Part of a small language model's weights.
Size: 16 layers, width 192, 3 heads of 64, MLP 768 tanh GELU, vocabulary 8192.
Architecture: LayerNorm before each block, learned positions, biases, tied embeddings.
Training: a variant of Muon for these matrices, 4997 steps.
MLP neurons of a small language model. Each row is named by its layer, matrix (down: output weights) and neuron, and shows model dimensions 32-159. Each number is 128 + 32 x the weight over its row's rms, rounded and kept within 0 to 255. Numbers have three digits each.
A block is one neuron, or neurons of one layer that tend to fire together. After each block is what it responds to, as a language model described it from the Wikipedia text at the highest values.

L12.down186:133175145139162131113166126141178153176118121120173150094138120100102153119112107067126249137153153113079143154128124069132120102114122115102146143169106145088169114139065083110102049145069126077089136142133173142148078112127112147133122111139200101112063120089172126143164076158084135094141118115123096146125101170127121138088067150131117156137121106165121122110164121147087173112087
L12.down248:093124104116141124084138131162179141106122145083194123138128151118101101148131120120162112161109100137129095146159085100114100123104124094101104120137112128153052140174161132098070171127148162122160154106140122131187179168114106104128180157071139149116088093087113128056130212073139107133094059115142119097121073143140098122129167200092125172116138107127105141134116164136130130091141
L12.down360:075103116146102138107151127099119145145187102104137147179139144119116098169181077164127191141149105143141088102105158125114118190123089180119154131121140115088091177155107085156127093135155189118097081117136139047142205127128125120131138082115039093085119139113155199147082117147129150085147099146132132119140139104116121159143120142075144075165143119078132057193107160089181144121125
L12.down377:086066144176071118142159090139134073135165174186123164133106135126106105134086090131112180165168145094144135165166146109140193162122105110116131096128154132121162155117174078064166099093106171145121075122096118090136151110153137216076129174158104136139103142117085195117150056101063152110123131143138113138156092163091130123136140162139153106148209068103139121111136076150094150055171
L12.down487:098189149214118152140116051127124177149163086109107133154189127149073126154103142133098161180144116126102101084113140127176121103094101139122139122142116136137169099140139156111157177178108111123145130094137140135068203067156121110133108114092109145100113134109113220090154128205129113163133161130119136108110078111115100149095157113097176178131085111152163122119124082113176112127146
L12.down558:134152103151077136069118080128137125083093092118151172167100108124059148177090117125161076080096126120071162145120154116110094133104085145080161089165136175163068154129164156150110103147143184128111159136115100093112167141103164175098113108054078134095171204112073181110117006113111062125131179159147122124168135154077126094098100119188138141147099154126123161072089132121131170123132
L12.down616:072144201099101173141094166066204114159159155117129073118094091117102080123151147090170142125115135138091182134108095153124105068097065101071127137139112135111126117129147118139158151110146138142167103108155149161139033111109140083159077166133169113110095160057129161107138099103134144154163148167145169115129143108099182121148141142129138145132145120144148093110147092129119175078116
L12.down687:156195132108137115119063155155157085157133092111123175133097163147081159105106145170110102128151132102220133155167166129049080145124161112102084149117123127141127134181137177134080118138172108164143115042110155152096077140124116191120155115179152134118150136163068131096154179169120149141077099100164106126109095133105051129148146146126115139179129103173114099124156162156155129118156
Mid-word subword fragments

L12.down29:145132084064193095079057099118136153121137118083074085122105121149130174130181165100103099117170108097056139147136120115092188137141113153088137121138125176102099117118142168162185061101135105156143112131123139089122132187087144125139149120211132157104112132136132070196141120129191137112111142069115140157142127145126138165098140102167127161124148131107158095117088155115159147116176
L12.down80:139133121081129085176155144176092160068158137203062140154182091110138154150133178146121167099108161158100093090165132171112181157113100192140138083143146157131154149120130159149091106138158131160132119106138166087155068168193082128079140098163152131128128213087148084121153181132122090137134076076158137158129146109169145097103125078182082120143138103111090121109107105087161096149127
L12.down209:153167115118131112122138192162088143109167095148109085082101197169105119155113115164125132144133138156134108061082143201079092091147100081076125119194139153104147147180166161122139091181117110161175093115099128152084136132152108147085097133147147116126109136131116168107115130106186127173131115084145136094102087107052091132159147090096158112093103119109099088227112060120133152175179
L12.down402:145086113125028107151078095132145124119115087102096113127102075128162100140127138061101096131132076155125055127153185138155146122150122185084126204127155124080098081111136110110143153155103102135169172140194086078169101181164105098117070134142144122127107105103137080124146121171176201122146116165162123159154166095108126089099144146167146116118123170146151093122093126172089167110158
L12.down431:102159121126096091108142065132168157159103093105115184111149158177165150109176127088161144121146152092139115134132119175109117111129105140128115160112138113104097129146108168120091180118082160112072103079194176123139158120101170130144189077174099126127114073125176127134148083141087086101119158112129136089182179206151173140104083090107151141062109117098125084071136142099181187121141
L12.down499:103103125137131121111098110075171107130163165115135143081113138150145147089142136140140125155165109133175118069076164085134134093087079094107129137166117150151133129148099113168186177161155139114128074182128108074146115086163113123107155128160147152103187130180115126203081142164114101112087108105129140167163111163157080117101143180102091102137164107129072141136156072056105163148078
L12.down602:144143157152063148099151168180096132148115147130136100104144107131133084152169123129168128126168113170164113144173183136098192148160145171137113136136122099157130146111144112052129120158164178134136076141115197129155154144138142107152097045190172104087129116140124155098136074089138081110110159140110155094135061134129120147090078111120080193161193129112121114072133118157131129142177
L12.down757:148104123149150137128153139130153142077111157171133085114137100117119130074180090160122157105125092100131139143092116136121103167140093194146071118128058172136147140162121078131135138173122140154164116140133144166140166049082111089136124165147113138095124116129099189134108063136169145146140099132157082098150045117070143131079116112114192170109088134130209097078123092110196154130093
Main verb after subject

L11.down168:099125237088130135110111102108129163075136091128135181091054093162156123153103117122124138149121167122123087132096100144113106129100108134079132128147118100106117175145079123166130209150192134108166148124122166084161080102183087100175144075110099166140135109105139098079158152141092155135068139130062117142157116134131123072170121131127147140094172161118107199139185115130165111139140
Partitive "of" after quantifiers

L12.down25:071078116118222164146158125145163158113142129136131124152118126131118142087123046139062120200095136119119117151153128179103121076153179130106114144135114119108134157103067117098122106174109115130077184149082132041101114159132146149157146170171109161148141106130126136134108165154169120086157175065140121181116114123120108088100133077104104143109153094113111079160123116101154159092179
L12.down53:155120159126125046067146132141146185174130156125139071154110127104084150122092139171134131163147135112083106155094176121161102097119185210091119106085165084151128093099149109152067123174136133103102173070163103162045151192177157112118113098127077102109098141081112133125113149111093094158185072110096127105167140098197126145134104130124134120132190156158130136113097198176117114136158
L12.down63:113134210123048162130137141136144106129134108076093147124134162154092109157059161186095159152082116136136126179079141115108152150115104115133114164122158083113161141106125141163107207138168070088119192075058191091154142098152145117135101088179082122088127114164144150155148102114111131128079166148110163118167168121116147150118185134132166109099122121117132116064117092095131106124069
L12.down118:148125056141125172141122158118111126118121148048103112158115143094166172093105167123062128114090122162111141087136200227143158136139154099112115084173055142142124176103118080106152140084098061106167156108090089195105131110096147143138090166124172134137122126132097112123134114129110115148161091149154158146094127055131113141218186075118136149101111112107129101170164056120108147094174
L12.down160:105105134146103178165139076180139129157127199052044117103116128146140103120126133206085150135118156127131175102099164115132092118177106135108124118139073107089102128101133159083104095102090092123167146145137096110130123130071118118104104170144124143077120121142185106118139136120120059163169172096157134116159156142127135068156158125159145113077227137162109168125141142135158114135122
L12.down371:114165136157129135082152133055172141123114110121119144124098141127160080129097151068135115156161144085136110176130089119118126143167098125106123125117150112105122156121121117182180174118138079145179124102182199121106179088177070105147084000143144096149133125120131105125129116102146110090125127111109117123143122124123137113132197082114154165113099166169124178147159137123089145096144
L12.down505:052150143132163186208080181096174107104107125096139146154174113136141170179073150143118219126129142161119121163088097132133092072157160155122175088140124166184136048112077107081170172092090122109126106080149099116146143078177157123119120129130139122123078075125131112122099166172121118135123140167136104113074157118129095102115175079182158149126158146090118091151135111153117151182154
L12.down662:127094091159123102132075131096099123079151125136168150084069171153066131156178098151118069155090130115122119157078162147126120139104087121163104201128078081134145130081204162163148127080145091170108064142207204145111126092121118151124147157144069208093119124157149078139121108152162124149111122120098136075148094123165136104134121170139108146110140108097134087107205118105102093140145
Verb/preposition before object

L6.down8:177107159141074137123079109118154133132092119127113136115101093156149160064137077154105105135116128141147148127159128130135145123068153117156134074082088073145132198133084089114103136160176158134042115182155062185196139136119119179138104134156114103142075154154107098143131098145104092110168152129054147178102135082146126130081131084166117165092053079148095166103133156141145193176147
L6.down60:164124188083143142059132115150092099095073109175089125104092130129130068129065177071132112124106146145108124151166180105143142098137101133127134120187146167198148154122183076116146097121109132128114161086119187095063152109131083135095199081126160131130120151170093089119112133105199095059062100117137129131104173128062102104118113148161141192098166146135100151184142169133124133145156
L6.down125:119098096135053073118120149114086147170100132154148114127170099123135100155138132143141110179083148155109198146125121095105086103105201163117124158166116121090086143157108091118123090142121120134126141139114156107071078128108220101095076190177147101139114120127150139096154118165163126183164046139172074153155106169110126144147110157110158153123125096101143165155143117162084095071103
L6.down147:117123112105135140161111149137099151176144118061169111126057195118100123135131074112161128075165144097132129139146160139104164129126160152072048134157061130065103104203153141128190150146163096119109139143143124157104102137079081151156127130122168114102101083150137112093152114169141189154139196136137094072133162188091063115147111109180091169132116139157083180081129169113162156129140
L6.down532:068146161111082200172135141116158099055087145132127109155095134091218061127186132083183116142138163164128116131202148196059125120156153105144180142151147110152095108154067121086127182143090131083095117104141159124121100071130110167106109136147193116149084148080191182174174167139172141129186083124131123151125084131119150146164116119168086106140097142125127137085119120134134160125127
L6.down588:097115150146151173128156074117151088082080073097084166072158130129143122100161105178113151148118175134137131131188147098123159189071126064108098136157145099105144133149088156068107154077188181135132156123181118139113120115117160141134069098105208120141175142118094067094115113087155138088096106096113167132148120120176099123152073077177122160108156106109124129151150150150154147157174
L6.down670:157151158145102131147136121143201135155092198109112162181168161104134115135151117114110207187089137148097080109116139093123082042153181096163145145121086141109150137128125105063163092097136208130128102107153135159136146168098075150175137152056168188169133157108151130137089150077105117090169132099120109144048122151107148149164073141115158100140127166164125092126085120076106137073106
L6.down676:110142090074166117118124154129115083097104085083162159063107165148160089095157123125139099106138120163118117151199107134105135137119079133119122134149162100131101205095155096114075167170177137145127098127216186126059195141159078154103166107092153169147117137158104099153112122164157093124137113134086145114175145103154069121165137190130073155168112171185126153129085154104126148160121
Fixed-phrase completions

L11.down196:136153145115171118144163096134079097061143130130166136104192154115188161119138172046124135138115141141184129172110161162121148124124076109157084142155068187142158102115121087136156088130109102153090075098127089115141141128121158143111154064170158139199106136196166168155126115154095135108081125117097140083149121109104131153125091140083104121107102148165116102162117114102027108135082
Possessive apostrophes, table headers

L6.down210:134106178144154143123121143071141143131151142162088162202110103124120084187150118153130110121179157173133148141116202156116154193102128113093107182116128112118109077039203114137100146146152133153176159102116172126163088131152104154119128145129138075103155083109109160141171131066119106173040138137113169124094085121125040152156095079086130107149116125115104077144156118141105085153091
L6.down312:097087154120103227151106166128107050164111063125152202167078105090094103155089145172079127125107135118178134107145146185098157161132125157194073103112110155112121069067120128112154138115094168124162141162137074201110138054153086195153134111140112181097124145105137133148173124119115129143137115122085112123145134122126100139139116146174158181126086116124174125151144117119179163112165
L6.down355:121107103157148207136099098177162121115127068118153120087154135104131139132114124146119144175134083127098141094100135124084104095123132110122177139143211101134151085106088191154133072157110139141125177135128140166067084135139160137078145135124131129141130089082075146149117112191129138187111170172140124186183148146168127114124105150079120164154088170097137173156107107152092205153083
L6.down464:115161071157095156152134108082137099097177136175125098175134128123094138179091117107121073109140162168168142164108190136181177067109127113107095105136112109134115114083146110044063148145166176143142138137109124164127079087160128147195154128109145134145143122096098132085151134100144118129159138116077149122189112157140101170098155099142169090148152163080203102214165073104098100138104
L6.down471:109200108135100101170139121126151136174117124153107101118107094105079113170120142148121134107139094100119182138093122142135159178115089211098129136114138145128141159112185167147131089160148110124097101064151129138174059179172135117112144157119119208108075163088088138128168061140204101115139135133080133151112097160107088155190134104188153116117117041155190112067120144156100125063187
L6.down472:124145115143125138156136113130065114141149093089157117106061119086142092150113149111086069105094118108127108121200191163138130229163173093191076135079073120107161125096123127124159145125105128132159139190171138190124085118155082219073147131096106159100104123165180077134169147101148073141125146091074078093065112123163146179184102098151142174132184113148131093112127073148153140166115
L6.down529:087128145099132126064069151127150187145114129090139134142172105148172122058107086162148119087167127103131128131136130147112093087143099050083080101194079046148141177148136094196127125118156178115115137122125151185129131115108142109161173229091137180157145099159144089076128138127085109132154152148195057153063120145118089104079104150133130107169063136182153116120126098127151128142108
L6.down660:148143156096132093154142108187120084103136115138136130151142113064135147126112095202184101092171058103165123139137117164158152142119091130143093072156089133153190143126079138115106082067111071166104167139118113170117134054097138152153162108148077127128118136127077100076199133083154101127113097188149155141148110127129124071097134117174138131119148142093146094124121066126145133133109
Mid-word continuation fragments

L6.down174:082120092102133084099095168129171195062109154109122105124132124171155101125123081133145151131111101139111093154079160120136125161102158113167097101121109136131139083165131158093139179161108124156152157089142123165138131141064101170132134070118090148082161113099162111081065113110099161159171115175110137123069150099098113157088103189108160148091172120164153134109140125140122132093125
L6.down302:183097131161151119137202111087100170181124181109156119137146117135135086176158123105096092110124126139109151119111121156126162118111138118121163150114098135146117104194177159135160070101068096183147072161121157122167109102150173140123143141137094131060086229192113133147090149108099124137165067135140148153128106115112136204069120176122179152147114111132080116120105083118105093088125
L6.down494:163151112109115108070128128112145122130139083171089104151114152108161096103169095159165099080080129134147111105137125123150093089174118108105123154169144158120047156208154086077104182130108110115087110089124128160130118132192128201109140168081037143151130105134071082105116134109149117108117184145169121144196160129078161111109150144093128159168106111132138132099136134117164154156115
L6.down540:079117133135135122170130086066116059110106104100138053141103161124164060176153088119077047114163095124110143186134085122152122137110155165151122127124115093107071127186142160123134142129132081150095097120166144105142157194151215108114097136170092100086175110155089101053134164115118136138110100166159129099092170132113123208107138134110144118162074086132122114122127086128160111104151
L6.down572:143137090127161198126091116184125101124111141130104139099059102126153075138109172154090104161117068125113061118138103156126179123149108115171097167119118102116192137070220110152157119198191126125098110111163139107140167144135130166091150147095086148110129150142122135182187162145156093173132115158107085188121116133152062079091049101129149158123100068102102105095125138108166139096136
L6.down585:120103133107130129144110093144100128071093109145107096093158160091143144129147085134123135101119069096115080108149139147111113146130196099111124126184151094179153145150092141157157117111138137137132160176136146179125120114104193112133151131169121102132168124170162133140166122063080061089107097137124083075143157137188113172114133156149113148182198155066153101129124162114118138216076
L6.down687:114146132119115152102164133173144173102102087142151130083139108149130083111157122177126104062086127163122131214159139104099121111128127133103103168169161086075150092191131125095175149130144131114100127121120158075119134089195177123075101152117189099077141074152137165181110132155126101107089105031133133071088120133185159102108156093151105112159130154149150145180137040157112144136145
L6.down742:146169153132110179150096144159137103090129134143183035108120175108135145177109084145140146068128099105155144174123134133137133105105167185126144092110079126058192107167050121126176097156104129151104100134147133121126123122140133139111062177101174136103138149106078122162179164188096141185163136059118091107110105126110174142133097170178117170106182150084083090154075126105068157108180
Partitive "of" and conjunctions

L11.down638:120148133180106133103158075131146148168169077125209161109142134067144119123123125095121147116143142120160114129134129158110106116170145083095181070122152102163129102222077157162144158088171105159157107084123194193157162086110141193141202096156103095122059132165132136126198113113131134156079129133094159140100085153080093113125170103143155138164151106158099135098140102168108113121126
Verb or preposition before its object

L11.down591:083171152125164195143106120112101132123106114121094182143131177101156079134111152123153095152188134110100082109147062127129155158142143164148134145093120148094061118149172157124143143120115154098095142118112147207108149054159125095116124166102146104111127157156116142139127170173136121108207156153178134166123128151112103122127133073153159128166114125141152067156122175092138139118195
Mid-word subword fragments

L11.down51:074129086094139149097081112165179153088132123114135130131135129159056150082139116109175081144129129136129107197143133096122162175063087142130105097179160172108060121105173122153170151135153075128161107145163137154053118136100136121097119119159164147151113065117124078138053109116144188165130144121087182107110154106107114121202114085066154166137117145150125120089143115117156144089137
Mid-sentence function words

L12.down147:022121120098127131106144146113111192154112093178145184137121072065038152118178178098143132094144141120097151120145131124107135146150210173135146128117159172096159071156143138145072084157078092174124138137139162091123088127130130142104128142114108110158170167118113039109150119138106142151140132124127150162130144124117159070179124071123182131126143154108126084140149158061102192112152
L12.down157:120128186147130167103168118115101112184118210121138100163127119117095113117051163105094186118128130151170084116137125155182198159143110111073134170134147129146154122115121073145102127078136048088085131108106255108180113125198152083058131113148130139099165149114086151092109125142124108102135134131105135151068106123175131145093105078123157090162093157167138144101112102080201136125108
L12.down303:125177103151125094130101167076180091117054115137173108144081111125133129183101183110120082118139125164129120147107109098180092116086089101133116156172188167090140149161145153122051145107170116177142185123166126155089112127132132162134084163093137142116096168147130156106095142212155137165136081124147049124138154055137163146064183050127100123160125169146125122116115150116084151127165
L12.down352:170140138105143128161110169099150169153092104127126135129103139147093146134155087145144107056145160149103115080071151104134135151097103110150099099162096081127114176103216106116090130102120136122186108131176104168136163101135034149092119107195070059172077117138146088093182131144161142157168112109129129105156141125105062121142151100144156142100098111158142144153162171124113094081100
L12.down435:073114121144136088191133092127180161164202118151097132104166112183109087148109157163113129150109126074160171095097141112140129136148128103118147157183125126151145095112174149122122159084070120154113136098094119178125088105111092184127144160110161156121066105083095095143187156131078087164141177133107094127117144088130177120101130097150150121092153089119105124101157071098115118125086
L12.down651:051146095087110141103086091099132150168131139148137178090105149184129113037100108098158138088091120134078184115124091160075160124125126109146129172090108167171110117123115122154133131118101166153105155091066141158144086121117144093143109152048114118195117129135095101117095133070191145091170079149161164103127181105128114170123133114129116153197144166152122132145127101123129139142191
L12.down745:182082101119107051126143095046131140114190114154201124060093171148138105112164088112140162136116098144114077097178107169126126101170151125067139141106101108122130215158141109086118086152140182130143148095172135127139073169139184105123141143125140138165122093140141112121116128139137132141114131200172142091122095124123075095113101139129095135128153163107115117122131159123137096086177
L12.down759:124131082184124155161126128177099105133110138140145113144143042102078148094107128114082149130091178098133114099085142179129106095148111109104155110099186135172186136106119175080122131111087133117119105050110162192120181110126151184153080129130198099125137146080104086136075122081109156174116153119086146104157094102121142117103105056132152170083165147098119180120109112132068110140093
Partitive "of" after quantifiers

L6.down37:159202099076183175110154170143135130138159108105166122101130132122097121084192104130118168111103130154068067141126132160078101185145120064199083137055155143110122092107080149143146124123100120148134108067062147206172102083080097129129120145121202175179089110223155142171098088123122090085116095136119120149152146148139143191173117074100128138160139121103119133157161154097144170108151
L6.down172:077088135134106152134101102147072118164180150118176116116103115134088237143061135138128148127121133126172094115110119185141173139104114136104119129071110127167140137168093093146154112035129202090152092169049098141117128141163209124093145075096082100132117142092085114109120085107179138154092201185078175137177097126098116098151121111111155154102137160117121106149106135112197149108126
L6.down374:115067119126067076130151169101134136099140082150110169130168079124138079102116104187139167142138122160101121182114151112113147103122101115114130148115115164147072184195048144112190117138137174100119111081095105101158124089132162089159149123164093089066124144106182168114157162122107133119199196127105110129098102112053112121165148143155114122079126072077125097148184124128119079115155
L6.down412:117107075119149105107172121128088139166103061098128162071099132144171126101138091084127093117158133112125128207183134095067177167059126133128096140124131129107131140112089192218115163159158138160083128148184139099102149108171133137103124127126131136137115113202100096110133102112129127137090132126119160083148136086177118118120140162179113130155098112173083174141126165160128176112124
L6.down539:239082123126078083094138149081119103146129099121105101146095103158181114113143148097116093118141184167112186150151096097156100159067093129111104137176123141113141161129120110116126116127158177070128157152135171144098147086141135120087105166182155065097124114120105063096138139124121114167106138186105141204170110145059146103079148093137145119141112048108107105150147158152055191116129
L6.down542:113145106144128130195128183111181102121122103139135210047113178111090090153108075110100148088124140165076174143095146100128138162072125129075117150153166106093075128176143183131147142087094123169118144103106193116179085120100184069103136161078152138113144119178145150192130043135121110188130108141164117080168126074111123107128187110130109122142155096127104135116095162186160132082158
L6.down607:121155111137159113118138123139129079224108101111086092083124136212125084089141107115095107203147100132113106169187094146103123152095121215097124177128159052127137089132120198181125145121135110053115127099110134122148132151121087092049169118123156152125144176106137125165121133113130149121128108151150153175125111161136122168121087177120140116145072147111139068099123128169117104142149
L6.down653:139092135135122133146118146191109143119113151124112169144184130151098129181119149101130144148164151142127128159080110106192156110123145143097184154117147123138162068128205069109125185099118113113085077083064176112121109125081153157148124105082114121159098161118153156174136140166140109198127155069165135091173091148165119130119110122067168105116143138130165141103139147110142085112118
Negation and predicate function words

L6.down39:154070117101157128122100056146103112079084116098158128128157106134125084112140177180140140063110149111144108150123164154120165118124092145085140110122134105200140103122133119187108167126101142136114134127134192146062184152168169139137140096113095141126140135149110110096125168102108107111101114092115072122141135194117121152171134183104144109168199217154091142088125146123123140171078
L6.down122:085147120109123116155141102122135107101074049095137151142139179080119168142081117132164130122134106133147079188121182088187185083102097149120136156122164124149084111097173095118165075221125110161142147139134122126139156147155138088121148080161127159152173092140111145141138072133122117101122130194096135124109125130176166071066177141063136094099180058101168145096118142136109154112135
L6.down255:133117073119135147118110115102117149074165163114119082094071111143122120135141178110108109110098117125124159059094127108121160087136132142159163171149107162138082101125122112145061175116172118094136164127120154106098161107162164116104154114161124137074074090127159131155165178159090142161217106090141099131125135097101194157141167115130090103157118070140140137178110067118151124152105
L6.down271:117141175158118130073118142150112200100073110149135145113131138159210142138083113119138128105144081173110154181093120124142142129163139109108161111044156096082184079025120129121102155128114068086144144110069178146064155095131147073112130171111119096125131096153125150100113152132132087065114162062150110126106176194143141112099152152088157107168126130092143167142170119094109110086125
L6.down275:125141088119130130106137131143167119128137115086186189103156168120054186117119105127100128212104166120132093154153175185114117157092128119119080102125159150141147155132150152142087162162139161130097152126164174071179160091118070122141137079193129143115106075134098161171138141065104093092121128095109194118119117122120082097139138114161056118130100099106111141109150120053159219114116
L6.down330:163098165085082097094184112182077123168124138165076187093153159166195104104146123089191164138107090116165106113146105152103138107140092178120139149142129155128101125187122147166126204156155145102160145092127151071095126122131123120080075100173127110127161146102121079104128097099105146104091114102205120200184147111110078076133158142101126149122112195199195134120078069100139190139137
L6.down634:118176173083165107115142130124147136085139145047171088121080134107091102125201136105115149125108149126093078143121112158202118120147101131158083161107118075106155156170201142195103142115139129168119119143129190121108149182097103125153084137201065120068138151089124136044145157118108097156108132073068144177067163165090126127158131127117158137136060160180157118117169102120136131124164
L6.down760:151140120105147049239109107130155115154168108139068106185129114077058103150131137141132119109033121103115097148155176109152089134148145131157131110099162071160128121120131110115114092108066149136118124187136132146129135077132152153142086138120097099129150138130124170117092153146137127179137089089155080078166138068145124152161095124086120085061129135120145042180157119090142067124112
Apostrophe in names